{
  "rope_base": 10000.0,
  "tie_embeddings": false,
  "decay_shape": "linear",
  "steps": 8629
}
MLP neurons of a small language model. Each row is named by its layer, matrix (down: output weights) and neuron, and shows model dimensions 448-575. Each number is 500 + 50 x the weight over its row's rms, rounded and kept within 0 to 999. Numbers have three digits each.
After each neuron's rows, "raises" lists the tokens whose logits its output raises most directly, leaving later layers aside.

L10.down1436:539561545512454475402546485428601600504518460519580535593498494529533462446482468510516499473532556523533462450396515362434504467582579495535409513495550420437576461497428590462450474536503483497508565490533558539523544539522548476542569465480514529457583482567503490475523479529519525504559497559488527449480513521571510624453624501482456536507504518512510567474505552548489461609443
raises: "wrote", "said ", "wrote ", "called ", "writ"

L10.down1611:515504422504528482581361630550512548502469502522524487500544478430511428492464479503486524549446527453489575466462443425468565504564531492441486356485545549507578522534441502416465573466400510541430446579511432527384597551511444581475440524435565513522587372480511419439549524508537525492476497531493489446540506503407507501529449515514512506583378449480446440456457483506540540579550
raises: "times ", "time ", "time", "term ", "Years "

L10.down665:404463477494523494542374513539484575539600422515549462535591507470483471402448504487579534607440509483509451505572590501489514512513509535449461476536509582531589475460442439491434478430516490540496494497494539506549465589502542400527474499481550586517542623519430399530465540522494535476526441489448488520491526532443469462529481529412559493557549409415553446451599449573523499507581
raises: "following ", "deal ", "follow", "tural ", "history"

L7.down1227:470495522510485490510549503447404503481573521542463552565492546497458504540469491430512404442436519541490489505534399433487411581610406463559485436475504464543415546512482472545443510567471431595526558557494540486496538442467561519462476486572490524405573438489438422576535407561406565568516448451553500426463490442515553491471481414447438444542573434520522484599526500496483509530409
raises: "towards ", "to ", "than ", "tak", "influ"

L7.down1828:477487515523419556484531472552424515436601501592522445475527542414419485463515475414508596557597533573516538597548612471479501534523508600464570517446485511479520478510489481497526518451491491491505483570478355479475527511578525478479517670504482579569461437495437510611458502502561553433509538575528446463582514522489517489478479594511449551511479548470565447435559477507505471502530
raises: "beg", "ell", "frac", "Del", "mathb"

L10.down1612:455503518535477512477562542463462467480497514477508502492530497531484546491462378460580525510504484398524556501521538474501460578436469489445556496470513409617507549423560436424392520365598463626411446570465510427451496577545490485502597462456421525546537462555475512561519539494516498439461502527425411467482532483559470502516541459492567477525456463494497508438541552473481528578505
raises: "direc", "star", "direction ", "scrip", "play "

L10.down979:405509470537417494431552482564430487535509481564520470566544499442497401532473419445567500480521527477501468519568532473621502499462503515477528549453501539487437469496422502481508537504529471513525541490596512527414570506477422419497373507432576426530488598419452544455584558471490481466427425471449504616452482432545409396464528421590449539531473607503562461574596500491483461537452
raises: "ian ", "tor ", "ist ", "alist ", "onent "

L7.down1442:513522556520523512489430504475379476466414528503500443449489496599575456496484557483512566485488428575510499568504543503551415539442486594450487509568550467496391483541519593434453469501512530550494486569481564538576545544409474511478546503579580504463521587386499488465527555401433515476498491464499522511564481502427499505520533492390511541423494470514531493536526519510523497523412
raises: "thers ", "thers", "ther", "ther ", "etc"

L10.down2108:547459428480571522536536513471489519506561447553552504475561460611465546527514535436582408491532501403583476474527437559454505423556508486384573446386535463533455460410463516525552519494435515460492520476537574466421600475487471519503508494549503573568505370467484495499488478483528532527606487542530443423497354501409462519448434534578548486546464455562521453493523550497503528521480
raises: "time ", "times ", "time", "list", "fai"

L7.down1275:559550438533480504525488461487468401508571441446459565454586512490500483501483553493587359607527469315589585538506469459527393440498567533508497518449361475543446418497644573532492504496599514604418483393463541461628472494547438496434474503417471555552510411463481548551481455486571459487423451563469553402475550455439423464524529499421469496446570542550442556422581515587397509452471
raises: "direc", "tr", "education", "direction ", "education "

L10.down857:432484539447495498522566520591503582522595561502485462476435507450552518447444480608485498481514455527505509522496433542454517442568483525541446547547385537538539525502526445483394531513461524469422498431543528412450513529506545419515486447520493559598488473383483491487554495525490539402465510450457485512470457468400491493406444446454471533543570579517482551523454440582459515568555
raises: "20", "==", "Rank ", "riv", "Career "

L10.down32:621493531526570458519455416424498574461487567519515529578482536459472475529385444612572430493556516578449513380595412463395531491525520478520538513478504415505471515526455477520510589490485502625519491453566524562492519472500410485488524480508514497529552490374522452511522455495605531453454507529469467498457517490430454462470465508450495408465540547476519465459489479593465505493499
raises: "ode ", "ym", "rit", "ateg", "yst"

L10.down270:487518497491500505454457498529598541528495494514493459580486493555489452408532478520489539483557469558439573465464465522428435462524514495603531510556509455535470508478432403585519514549474488468458628454462514446506474503539462472518500512524419473533497493523540456578560523600442443446471418563508563411525504490528500506385516499548571520591562504467590511520478510617504519539379
raises: "reg", "known ", "best ", "called ", "said "

L10.down1027:481506451485446541494598485575444410556478525522467424545514433501458438493493591490485462480466394484513520415458428518585593412542470557389415579648518410485456499577471579549483548494511453453477527412438544545655463482459443513530538518575536391429562512452500505440490499492496521507497569450479578481510434385409461543494468463521455429527441442555451387446433578513450470507426
raises: "ids ", "ice ", "ances ", "mi ", "mission "

L7.down1789:474418522587410397458481424424432519581514451495589439595463527499514427547436498549553519493532545534378509429441539527534487515469483495478569385468557514545424520452432594579477533467566468535504460446592471489498580564507456505506560486513407506500541481491480483463482480535489559442491512613516426431445474514455465518443451565573546459552527438602471392566506458475500511580551
raises: "It ", "He ", "They ", "She ", "Its "

L10.down2152:502503591483448490563505468607486607449489406535475519529477562431522462466457530465559454486509620415531579495438515519453535517433537548520543373527491469528563496400479458537457426506538492502575450497485467445512536474468606540402484439613539471496492528499431483404426569511549463513650493552510525583561495478428506572442466502460459494548512514518493548433457502560470484452550
raises: "ce ", "ques ", "que ", "qu", "q "

L10.down1290:484473463433444433478470433576515527499513500463648574563540500510479504444491507540551537573412509521548482506580477537510586439445522499435497501494537469531591500566556501514493435517608430546489596473436479426499547488495421428531471483493514518372489399448429462633495519472645522540532496435442452527442546397486586465498423464476473485457586405564486563487545475532510482456522
raises: "culture", "culture ", "architec", "her", "iden"